From a checkpoint of a small transformer trained on Wikipedia.
Architecture: LayerNorm before each block, no biases in attention or MLP.
MLP neurons of a small language model. Each row is named by its layer, matrix (gate and up: input weights) and neuron, and shows model dimensions 128-255. Each number is 500 + 25 x the weight over its row's rms, rounded and kept within 0 to 999. Numbers have three digits each. A neuron's up and down rows have the sign that makes its largest values positive.
A block is one neuron, or neurons of one layer that tend to fire together. After each block is what it responds to, as a language model described it from the Wikipedia text at the highest values.

L3.gate336:488476498487525542514518504507503498515487517454481495485476541499495507523558501502529501536507499488471532504489453467517492463512478485511546464489478522540524499495473512503511497470520495511467507494479473513528461536520470528507493482485505534481496528485520468493505494515497508515512503465492477484446493456474498505488520488518504544462554539486542470460550511521530487503472
L3.up336:505525499499516507536507521577523503477515488467461499492497524510481459487510462514499492552498517503487504502485486479516492458477490473540489484436480508528510485510505511470507498491500440528502529499504518518471455494500494499491481489521517529519481509518497473509551490495486539487561515471472446500493470461474493479467487474506539497477556570502580465466557486515465501506466
L3.gate420:449532483516538537503499497523507562531505514435466522506499460525494529468508502515535518483507445520494449501467485543472525492502483502469497538494532491525520510496540478502514497530515503462510543504480489487523534538481449521485477531537521456501499496473475516521465552489442487507487509496481489517487509479479500472539558506520498542542501478497472522502484493477484523519505
L3.up420:476529512538493490494544503500531537545520534504475530500509541483525482511497479478526479480480412527516474511482479485521499504498505498470521521476511477512457497488494493515489509512528523491520530534464469510523515558485478507490471508508479480500508465482499482507485477500503439523542488492475511547515472539504506450528491502531526474508486483480488474473550527495510509511471
L3.gate491:485514512549476572483526535475499530476535481510517513489469485540480458512499464457499529456513507502518483448507458514538511479491532497483491468524493524515479540495481463562531515522539489502536519470490490482459465478503480497506518465484494549486505477521508521540510492513503458544496507478450462526488489502490508464546480524484524490499491499490479493469519460482504513497539
L3.up491:469461502460526472529467465493506500508494545451462446483483533451486505510523425531520516439467529517527452492512482480505483498478481515514503521465491488502481477516471507482521470513522518493468518477539517489502460491508530492467507493492523487466506514490471530542488488473497505513523458492529462523517533480560508492518550467523501529534500491478466477542542459469482473546511
L3.gate577:463505494524474517495544471527482508492548520485487494516527533487452506494504474467511486490489482501510500470567460486518480470494510511476518541524506484520515499511499484479495522545508539480506502459467497489482495568568489481488493482503537546475452499482508509504443491513477486507548472501489497456501493483512540539507516506505521515499497511479481534462519492472519527485490
L3.up577:472489529498503502454527467495488538506524521530473517511519463482465531505491492488506478507483482511543540511506497472500479501489512513459543530528492501507494492509513509527526534494478499500496474463494531482442492502528480474439546467519516539485524488470513467504512474438488493521533511512528462540491497481555537501518520521491520553506507512498511439518527497455520525472523
Responds to: Temporal prepositions and conjunctions linking events in biographies and histories, mostly before, also after, until, following, since, while; weaker on word piece "to".

L8.gate67:538495461495533486495503523518500499470529493474499476528539481519490508529581554525448509478523538492491485480493490503501500510528510475505488486496497496502491493525478477510513509529507514489495502444508431542504490514398526493505535512493474505488517520487474524511478503495514472491490487499477505493530516508486491544471484532542512506489445508449505527472522502520480506480506
L8.up67:525499468502482492504530545496478463478484504509562498449542482494533506516474482524498538543493478556474517476539481477510483485500501475526515508509457528521504480512514494517449532443473499490482481523436507465509483460511505497490516450482519522503505494536503505500533483534548512548519490505530486525515496480490505497502482492506512466488491534514517489459515529433492502478484
L8.gate119:496522498505500526488545479445487493490476490488512484540514494535492491532489478488495510530502515482489508469479536487511509509474511487502510444529494512528550527534527486505510467505544473483477489497501465470529501481435518514513507491457451507524533525522477522521537515518542459522518553499503527485532478475532519475489469502510491520500460530516449483515502454509496550495519
L8.up119:514500512533515540501556472445503474465501512487530482496500479512508492443521480491530490517466512487478508492474538512503495486498480506562503500515546484518510506518481532547489501481517475558494516493480506485538466525512450451506473462522489552502518486503446479514523517553516483485489503493542502475503503512518439485498538527472479520489491537467492511463511466507497538493504
L8.gate252:493517498533487488509502459460526442515529454488508531493457484499501508537500522493511421510507535510523524480495514486488482519461496506463496546482518531480496463495515517457529473493467514504523514507491485484477529501518485521584507552501531490505505543463521452503472507487507459545510502541495473509529502478476503486469459497506513533506510515483477477462503495463478478516478
L8.up252:514516531476524492565481470454521507494514470515529490514523500490504445459510515480461467461517477503485459489537543492518463487494460497504482503502486527525550439511512511496468502531506503502511468531518524492491536493492469534515521528502485519541541490516488534455519540517533492520504481571521494475522520492480498502478490494497500505501439505511460465512461488503482567489512
L8.gate266:496498448509528484496474525501501479508543457477513525486537518524492490518490519506467563478490476476479492482489498509496494501498536487467517483479461480504465463467471504475508504518529458492489535517480502514525536492486533488499482528512463515479493472504513520473506475526528523497467449506472538539501543490491535476511492494503515498497496487491467465542462486490532517483493
L8.up266:478469418483491510481530476473510499542495481486465480488481529514484500529520542540518532508478483487463471484482508569561438499477492532506491486485509529481523489463509527500495444491484503493486500536458503459535495496528503502516482520475478554465471514500515520468515471506565520514497477512468527541465483512447509496494518517526514467459499501489482543469473481512523513526521
L8.gate363:518505494495454547525501502429484504472519487500548483493523489509528472494495497510496512477535506510412469536474510516475476512499547427466500477521553487571525468497506525504502485489503478493483488478512490507535493542538533495547500557496513500487468523486478473528536509488506517501508522528518476489526516520496500500503483474480456480465510503484460534503480504484480532483502
L8.up363:504539453496485530528499516497482455517501489508509491538507562504494527504518494473519487493497539487520473545509507471483498511501524459491457458461499503511523525495531543457471498493535529476470478492535527499443459551505484529479545504487535468532477540499523530492478522522503489514468467483493494515532518505505480465502501515464492516503476491545469548458485464515486493479511
L8.gate480:494499478513512540530502495482493528530499459510467503504527522514536493498533498515538472486538521502517440481518487496491481509492494459482507477497483526494572486515457534486516508551552522493451491530523494473573501500526483492534469516500467497508514523475508546459472503508504529527541481467453500513577521481503529517521480485506491503460461493509516514468479478507480489513454
L8.up480:499516505479488491499545503457501503535515532527485522509498500502468496540493509515462508489468492499446468490564492519496496501474518490515505522502547433511479472525505491497532506509481495467534523503470509513522504508479476494549502537535527498479516466515462494494543531504467490526506517512507429506505490520502483517496510463444496489516508473450484533453497449492496507508549
L8.gate593:476541501505481493498472532456480490538527506471470537516527511498523543557537557514494512462522469473518486531522511514518514507525498512490487536489486490511479491495489473485482470501530518484532473459485478512520509500478477518481441494460474476506479542503486520513529504506486480478501488459531445465501513490495461482491496451498505529451477512499485528527539490460524496518484
L8.up593:487467485491498531512454544464450452536444473475502509466494492547519491518466540526481461512508519501534480516537533492461458509521498529481500512494500475459545533491486492528486470489539478532473527537510451490503467529509496505525482499470505500487494485477477514519484484546475485531516512496511538500503506492516499502499515504510479439455524487494489483473533509528475471513489
L8.gate609:526527461510491512533514518492510515484507517534472520472521502535538470513517493501489504488515535543484482499477464533505484474503484485478486496515469515466483486527540524511492513508434513533474463457513537491530540491498489497527515534484469500514449483515484528501496524506522537488509507484470486565498494500467489527497509496482533526472494491477499514500510471450487533550531
L8.up609:493511468514485462518475501492460465531519507560461467438521527492526482500507476503496482516475533534500496523493481485515497553448494508471493478504535531527465506508494522476488489536463494487522513512524527462489532498498489501512488491509482469546483472514532490500509485539540520511520509469478452459548491509529532503497545474523471479514488526477494507488541445509461527481503
Responds to: Hyphens and word pieces inside names or compounds, strongest after Arabic "al" (al-Assad), in table rules "|---", and runner-up.

L8.gate9:506465525501442472567518531503513483496538522472482473496505526512503504537480505488463479518464504515505515496514457518514459470504473464503503502533500499542499504488526514532523501497451475467486487450518534501497479533490485532507512588504520499439532514479481512504471462516533467503477494486465488447527502471500486480470459507503515513508528503506494529516480516443535463479510
L8.up9:537501517549499518498477508504469480500499500500495453510463483468483479515454493485525520518510500545491543511501537496492501498515533532487526481517480478515473452475519502519497527551427540517545526462484512488455522475527499544526469511507489496507532486509457482501557496495533506446537445537483517485505513516463483458479483496511492524499508487505483506517498484488569550480475
L8.gate121:532533508503496522480495481490494489471501538469516489518482504506475500507470489508480490507497486518501504480498494515551538466528469507518495474488487481484462461526513537503499525532510526459531510472496512547456504528543508516487535511529449500480502472495471490501474493488493493498473487499539468497489452476519502503510489470490496514542496512495441533482518471441549465561516
L8.up121:519509457499498494482526509481521481476461466483491566503524499542473490516451502489504526474506522463515499538477506504520495477520502464509476504510514513467480505468515481504488575527501477487517520513540481469468519462505489487483480455523465513491493527483519515504469499509540508497510507498525524496509482486528508466510498457523532487528548506513514540510493465519444481465544
L8.gate186:518525522478495530465482536483483513502504521486527515485509510546476482459534540500485484506500481514490514505492486469505487478514533525524484492511488469450493505451539508547455531510495486501504519473460518509503490479540482519476521489479493500461504494494469507473479477462506468515446461504469484466519499503539484468498481460488486478500490480518488508530482455462498477545559
L8.up186:506519481506508490465481511484511448525492506542496513494505476529456476497499500480535518504496521451489483486507530502518489517506475485487486513538503519484456516488549432511516491534454491507496459462510535500515482523505469512470474502482500522493521525505526499502498550465494492487472504505533487492498442462522504516498496489506539513529519475507503500456485531475512498524471
L8.gate211:510509490490497500522515503522492524468491502502512495527481504520503500536532482491489486500512493517529496502492513495521482506534498466470460512490477530495491472469512521501520524523490500486506522475527498492489486530536498528502469493525490527514513442470494491483528471486562494516535502474514484537560543480492475500414491503464520456527559531469463523483500517458509482514525
L8.up211:550514526465502500490533544527501474461479539492512559501465492490507491541556510515472499492523487555485538528490499512475478458490502485479490510496470532509499482524527510505495526521452487465506485500536515488460466491467452514526539496501509508489526501521529458505492524491481522555523509473507521482513507492493477484487495470515461493480546557533486519481518498519526527473482
L8.gate322:508522448505535458489470494532551499507506542464509476503491479492518489488496514510471556502489522495537504523505527528525510461500494489549505477528544524489520494471513538525476489483503489477535513499520468477498508517544482527478521483493461519505498501504470503506486498504468465526483534491515473486505477538470493526465549510481521459475459514524491497505531488493431491514530
L8.up322:489533495493474517509525489536438509501520531466515490510511511469508483466488474452517515511541517507450473446517490506483542487475505481467526489512516473527489495473511495529487513533470481519526485514490492483520517482541511524495546480512509449531499517499474476481497513475529525513510492512520477526499500500474487495502511522527509467479514532487458505446536498478503529517514
L8.gate496:497520491491503481521520520509494479506475469464509528482495497537542494473509493464516485548547495542508497494535490471513518463547481483538535444515495490510500495512517528476493458509517488446492480475518504490513471495520521500503480541523520482470493451476472543512491511460466475541477473484533473491484539437508447519509460476486476513547540467515489501489515541505500508504509
L8.up496:512501495529499495495514477514511493477488535479524502507470494487471495508497478522471479510480477485546557535512460458493551516514447448508468544492475554525541514474489476505499518521490483470527478477455507477496499476486481496468475540530486489517538512490531509495509500489513530489528481488459472448528515509478487497438486512509468502449499498547460510491546502504480513528531
L8.gate640:505503529493493492484505469488515511502478512459534518453476504503489492521517514509492513518525495537506519505445504517518519504496528548517472503492531479533513493507482533516503503548492480503510432507466538493527508490509491505445491517515522526506478502523521526465461448516498482481501541471508521448499528509517476479472555484493453525558513529468495514507530485479510517494475
L8.up640:522514511513539495456481514476519492470539466498512523505492512527533440515530515495530474521442479522486498495488508493492474480528501518486524487487492527525518430549509512494523486493478545503478487498542482499536497487442494508454483447535539497505480492478525486463515512496472511512504536478505495525521487507513518503479475504449477507477501523509494503467469492493504567515509
L8.gate686:517528501536512509520507525477532511459441516477508520476466501516492498475512556497470508525495491467478528523488493495483496477530439516514498517463514522513482500491482534499552500528489510499520521489488481479488489474502472510510523486516491509494535509506489505536468537497502481518503523488518426490505508519529437464485503453479484494526522483453516519456433551504494497485509
L8.up686:480538471494472536519508501511481498484520511524493494483499558523523497496537489565500475523523540497487507531500451505537457523479514467523526490414468467477442486537495512499494493510506497479522509497481491460504473520475487449473523456489480465528483540472502505497523477513513470475531466493474567522509526496485497515460463479522485451486520507482474536489506489453496495483496
Responds to: Word pieces finishing temporal or concessive connectives and adverbs that begin clauses, like dur-ing, alth-ough, whil-st, previous-ly, after, when.

L3.gate149:483485482501508542534467509480488500473512454434535477504507521502509502447453505520468506520480507546471455479454503528547475488512478454499509519482502497479552526433520540503504476502482501530478544483515510524494457493515508491539494496527497529500495524499482509540538498481498516515499461487511494507452506474536524528513479529531499480505520472510522515484577504502517427528520
L3.up149:494538469501515539517453502499481503469500493476548493481497523482526523467498454507541500494469497530464444508447491483533506523509496505530509507486505522502520534473535471514478447480507514453485504497507522525497488483455492500535483482520494518483517512477459547503532537539473499531496469510498501504450504489479492505505477521527508481495507520513514534511598496515530473519494
L3.gate340:494495560462518526511499529510486491463504517487530515498572535481532517460476457505508467499494475525544506517512565520514533510526511484495509501483532490503504483544508520489477517510458486497497534459478522535499448496529477549513544489543481522523464491501497531523463492534492487577521503491509471496493494500499482537508500476512520536507502481496484563510539527492455495479469
L3.up340:530496539487505530521535524519516506496524489516506515534510522482512512490482481466500436455473537544496498454502483489488509512561518498464483508522494492524526500540553459481455484530507478530469500526502508527487458512478499512519515494504516516458519536490450490499492498508478490535514481506507443531502443499502443521521544518473523537520460493507525475466527546509498501494530
L3.gate398:508508519482498493532480494535476511479495497471499531500522512490544500521516443495494563466485507549495504494493454527503506455504487483465508489467522513516554493525527479503465485541487539484497504512507532506491506505510462522515518491480474499480484517494484509509481485510482517485531449479543538509495485456503473523515524502561538527543489481540491489489551475441450503450522
L3.up398:468546524499480484482475451484490514499503525483554524512527505482496478508492505515526506490502498498460506495547533529510538511486516479473511470517541526461507493585479493500502493545506486507524481507494501476487480507465547493481491507498447525498512480495516508499485513501477506542538503450552485495471458496485488487503466464520503518497495526532492501502524533487513523501512
L3.gate692:530486540542491498514494516499487534507536525537501536526486526497544492463454499509475503484524501488538512505508489509488452499526533521494488493512480489452451515536505495517492528500473526490545539438500454497499494459557451522490503440464543469507499495489498514486503498465497461480477520477482522494501496482477487556520516516511481548444439495442495512484534469512511507508503
L3.up692:515507561517492536517513473493541483496499500496521535475501493459517486465496516484469500503502459509491473524502506480531522485519441438492494478462491488501484490539478442486485505494467521517514532470516518503448468464536493552507482437493487510477481530489493465536501538471456500503504534472533500534516491476538519528480538524521499482473428541499519488491512513486476512541493
Responds to: Short joining symbols between two items, mostly in tables, infoboxes and coordinates: list hyphens, slashes, plus signs, ampersands, also on/and.

L6.gate374:550506469453573468517465533473521501489532501517482517508516528464534488490464450492481446492469494501463451508506514543504462477456525499513488511473465530501509537504515476473496509503492530482492537470506510527479478537567482500511468479460546536471452499456485485569559449508509508529480529490516501541524503509515523506503514524551484489499461531481488538451503510545481485508517
L6.up374:469523486499511514500484514486509540500494471493519540481555514524532516495533476466474521508464481557477551550470505530479525519488525471493519490458480523488531493535519540539486441500530512509492484513504444504501515489503473514506538500531496508488499496461451514510516518483520514575525498497502537475464485501512488508516515496495474513478514519468471517433473492476446514470498
L6.gate690:529463458533504504492478545467492525522518504505461514496493489507526468500520477460511528492480529511521471439487496528503506502519519455466497495469480545460501475503531497566487550536497479524492547524526474527497501505491480521500506487493449472522476467484489516568496512531498472552493509482496521471512466463487502560511504475519528488495509502472442486449507511509477485437465
L6.up690:471469462508526512495487530484500509502500429516549504435538537470515509464499480525518496442522528472480501486486522494486446507490520500531509485491483527478499520538559477488473521489515519510495510479512440517497477519468490520503514511439527501470556546445486530519499465494519491528527493461476488493486504552506499507492539547504498465522453496495510525484513479553465502507504
Responds to: Hyphens, and occasionally slashes, en dashes or ampersands, that join two words into a compound or double name, as in Consulate-General, Jean-Pierre, self-assembly, part-time.

L8.gate106:492527497509537474487501501457487536476506450519529479477491484539511528522438461523522489523482501534456536571524526532501478493507511540477458474542478489459556528498522530534485503475497499481488490548504464527509488478463508496468489490464461526508520537505518522498516491505511477482467487491497523506486516533507507516480499548488520468472508479512476525459552489465474553475497
L8.up106:459561548465493490519490529461488521514477462468501498513497515497478512479471518550494497512527462523458509529544467495526503485504514521472518464521475477495471475450461502496497509527519472459486528536487441475482499453519516504525512451464486555528479517481519504534511485515530486526496528522456514512472520520503524508512502511547478492515471539500501512452531530474429487504517
L8.gate176:530505509502468529500492498534475483477460496508500475469466544511491480553497476538533543523465509494558530462514502511480511453490492485496495489512517487513488508459484481536452472503499504517501503482488507475489488508494551531522463464482508535443488500492485513541489491460493489526523467469527496517532513498503515515491475459470500477485486478509507477524559519487513486512501
L8.up176:511466500518488488520477498484515481468536497504470540476475451466474482511468482534518500511475526527513533472474513479499537523467512516536537553467517503506545491514495523445519507505502478473510481475526516499515480527484542535495491505513476480458510456502483500539503468514533540500502462501488486464493509457503493486500510504460533509495501562500546487504500555487515463506490
L8.gate185:518483498486576506506528469474451497499503494528489541488498470508463486551500491508500513521497479479476527520494509492493516461493533508516453482477441482513560534513509489539498525510500461500507532480490578493510514463485508530503512522474499486517478489504497564521514524515486461518542486463465485530513479524472488484489497493488530495501521491507480546480478511482508456481510
L8.up185:517503487485523544512512507489486487482510484508522514486517468492488479500498492491528533513495529497500518518512499561465508515475532486475515479550470528539534551542558507500476546531493485502460502522508502500484511517499455465499507518502464542509490527517519445482505511475445451500494543448516511530510496489515483520475539483504500485510456505491510504485471462491512503528533
L8.gate275:498510478462557532464555451487477506531479476532493516493537489468532481524520478495477502490528537485466504487486503476497494469510480486515505521512487491527483514466509484538520515541496539499498510506535515496494481508494519527477522519518484510497501510539469459497473514478479482516522517467495474497517502525449491506496463502440497457482526500519512525550486464476493521523486
L8.up275:504424481527514558503490493509496499494517460509541533494536487501509493497533505523490488460457536519448474487492495511505491512502514502466526473530454522517489500507507547533445518539497466521534518463452521495485531487471487518499509506497493557480501471507510541561476503496489470492474489493506438491510489527466512520492515510525529512469508507519477515505531523497500509490518
L8.gate325:452521525506487495525506500484507497498519446519532520495508478478500463518488520471478550517481508540463558519512500512504511514487501496518468510513520536512518537440520522502518499481492527485519550564453500534542451514509537556448518504496486529511527535518476522488511526431525468493478485496481528521484525513492497499516467493532495497452486496495505521503532480436468432534473
L8.up325:523488490494487525488515539508508504532493537504538476499485512492488471492504487472517509489466511477510516546523522477477477488495530517480496480465498482496517515449486511552504509467543517482482499505507514516499507505516535478512503507472534507481506545478505444506506504469550436519493454495533493495470479492528503522519524494456453487499455550513513514483498527498470532496542
L8.gate546:510546493501511492480544505468483496514539493548492512494501496475474457475540481472459555518499446515455565483467511521529501494472507500474513524487481515469498502482483472522466510524513478471495501474495474455517509500431496532471534482505471548508521548488526522503528505517471534549481490487447514492487524488489522493462531539538509516475476517468495476508495524517503463510492
L8.up546:498497514475479497499485533557484448506507498465505502514499488522494497549500462460489518474494490553468493493520501456456521456442492484544488506496522455526532562499472474473500466507479492491485465517505525476573482488536463486439522526508518512536493501498507472540520499500494542489517512509491513522461490529495494514521499535509493488456517521495504497515509510502482509510530
L8.gate690:528531482489553523492514445461481530489485511463466487502487485473501500515493495512462513575523482498470499476486507498485512473504497549486490565504477515488503516471497480460486487509506488495556467489554567507490496498498506469482473453514505530449502525464528494526525476545528487540489487493539515493473525525510495474546514511534504496492505518513517464515510516477497496534549
L8.up690:540487529478498503521494471498461556479518444522534512475531547499477522512499479492488448496495490474473485488511479504502477497487504525471479522528511483493503484489521483502489512515503503539504517540508522518469495509460496473482528478459536516520512526484468493488525496480477490567461498579536501520496556489509431483454523515559505478500536489534472517504493486523475489547545
L8.gate694:501485481455514525506537540519485491456519503488519516479509493537494472474500520540512574492502457484496502470492471538526490483487537470514520480548512491531511480490522506479473527507470521529526505528507540506476466503477483428470514514526489482481476506484468492431480490552482552491459529495521488500495470514509503482535465486461501496497510475529513488493494506475502446573495
L8.up694:530513499511479506468473485463441464538467510484502511483547510564499511520458484500475459473516546527499510519533479503507527471512496511503463522472500492521477506523512451509432511509513494476500493486490496470549541499492451570476520480482515517531508504465554488519486481488534484518505492517474509474489482508516499522501499518505491491526460478532535497493498515487477510532527
Responds to: Word-final plural or agent endings on nouns for groups of people, as in engineers, students, colleagues, artists; weaker on month names after "on".

L3.gate223:474476511521521495529511516488495527491525459459512475470500508537537515475463438491487511475512439490512530519516478535535468456523460491512496475450536481488474489488536488468513536459485495529508517486493535489506477472562510520463501490521514497467505535501528504529496514527532503518509461499507493487524509516557511488528539513482476484534468508519486524479503419519494508497505
L3.up223:503473525508449501479488482516480489519503476491481509468501503554505479500488464507495522473514493512559549493558502478511483481502459526531525486491510510517535498500506470531535514513468495500496534475483489455477535504553478558483486526507495516535500529534502453472522499497541525490564462480538530488491515538492568488477512541469537514503489552501520470494508461534526489509525
L3.gate240:434536479477486515543497527482470466478493511482508475487488529522534519501486444509523524506496514499552448479505471549469513518525457471499495521473544455484514481491530440520524541493435523467470525476517536460485485526516491499501499505492511509511511541530513496486432502512513512484495493517492519489491514521520518496526524546479509496494484469500480517506508494475509477471529
L3.up240:492487497510520517506506509520518530506436523508513470496520533512476503504517512456487508512522494510520501505491457478499527438489507508508554540489488475573509505476505478482530504521458511499495528490496487479515483535534490436489502507508502546494496472485513539477484513461524470477487513503482549542497486532507505468486508544504485499507502517519499481489531473480526544502469
L3.gate385:467473535512476481492533479504490542465519495478519458481464536503490490522481455479476491526490493484488478505554486501491457454504522441473481482521535476517490504493492491532498476503458504512485504523462490503522476523499471487468490461498520562504481472467504544497468492504511551502492461492501508501473524507526500526499485524494479492514512507487436520508530495450488490486512
L3.up385:504487514475533496487502516541509488515516500515467471553488485538481469480472484483471498484463452520492539476508463497518523477500543503499490509470484486524474495449491509530555505512485523495510502473451470511496458452495488484511509517504517522526492469544474502485507504488513508504480495515502536498543489530443504466510509518500571508511478475515458505499538502515526535520525
L3.gate658:475482528497508498540498490482510446491501523521452485505495525487471519470500434486490501515493552508475549535496504494459511476512495484445459518480515506497495499507503495499499534521492566528496502478478502521479467474522474523532495485431504476487526514510536495526529471499551552543490466479510468484469498500534497521520485465504541503492523485498486503492560520496528478507458
L3.up658:503488481514540504551524480507502512509482488540467503530487501502498518480489441496491476531453513535500531524523532530514487527477490476498487513506510513483520495463449526470502537461489496508490502547469481537440480511485503489488539487517521508508504556511511564503500485479531504520465450491527507469454507461472472520503532521521492553546510475524463465499514488482476493505506
Responds to: The word help as verb or noun (help treat, helped set, with the help of), plus assist and agent or group nouns (supporters, founders, government, group, work).

L6.gate267:503518511528524487483497497519509504485542502522516507477522481467502523485477500514457522519537462513469457458467523500505554483500468511478538518517495486466456487541519491530492523500487534500517512487499552501488464505518481526532501441527517459544469498524487492485465499481506537557512512529494494506482455508498489494519489520533502500521507505525495524503548478456542479526506
L6.up267:506518503496527462525518494522475539455472476516492457515510557500502469521516498475445543456563498471489464502481507473532509486495491555538481483516493482475523530503528471490462554473518479491509491500519531507477503487517473477514467482474478486510498485533493497452574492458531510515502561488456523496484514495485518479510509489499469462531514503539475502493516503471527516492500
L6.gate299:532517516503500497513486504454471469526528532480536501505488505494453501472502548527497470481491483520500488465466509514509514494486510553506511497489523515516534520501498470490547484486457555484514551504496537480550512474522506509474515434507535482458513514524481519519524530490527552491484506527505471475469479478481509502514504443485471513498509486524548477472489528493505496472493
L6.up299:536487500477472482473527459496556510509540511495530450513460509504498486469524457502478511496517534466480504533442485506509564523516496478513537482473511484510520529522475446457526469514496482463509527486514495472534506492533518496482498480482521493468514504521467495478504526459512496495501487496518480545514465504523521479527547512498475493511507510472510462525517523488507478519514
Responds to: The forced second piece of a set phrase or word, chiefly "to" after prior, according, due, in addition, plus endings like dialo-gue, Dur-ing, sea-son.

L6.gate417:503547468534533521552517510438496510473529442536547497527506506520500485524500468503493500511544499537476539499459492502507480489520529507504521508496487532490498525530494491479527515480525562495497481525472541466471494496502517501500522501546513496524541478509450542491495531527479489553493488482506496495439496503473482518443483519473492514463507490536486485483527497494456459514534
L6.up417:510539552467485458447494501512496459508497476506479492480498498502527535535524469505451506513527492505534507506512504452545481470472524473491490505510491529504485518483508485558452483522480496460489493510503470531521477510455535522500537508485524478489529525529477492507526491501517450522475515458492516534502476525487484513507503508538489515485512501488565525453510491481450535523498
L6.gate631:518526510505540480504453503527529505471504439463559485502503526504436460427559481505479494517512482565503521481488491533451462497537491491516517481509490521488476534459467519498516501452528534473529509489533521510484479454501534512523519454479503516518512500472529498536484488522508501498516489464515519487509512538492537524475483508465497470515486538511484490489532505551489489495543
L6.up631:501442533513500476511520541487504450449517485546482469485491500470525479495486487492486485530463495505479512444538506496502493472475528522487468461488500500516490505485496490497506486498478475438497564522546463519554466499497535525493559495488546494476502485481493510510512466492504509489546480498517541489493501490501496492543543516461522458478551492509548535508520545466526480532474
Responds to: Inflectional suffix tokens such as plural -s or past -d split off a noun or verb stem, often in section headings: Award's', exhibition's', issue'd'.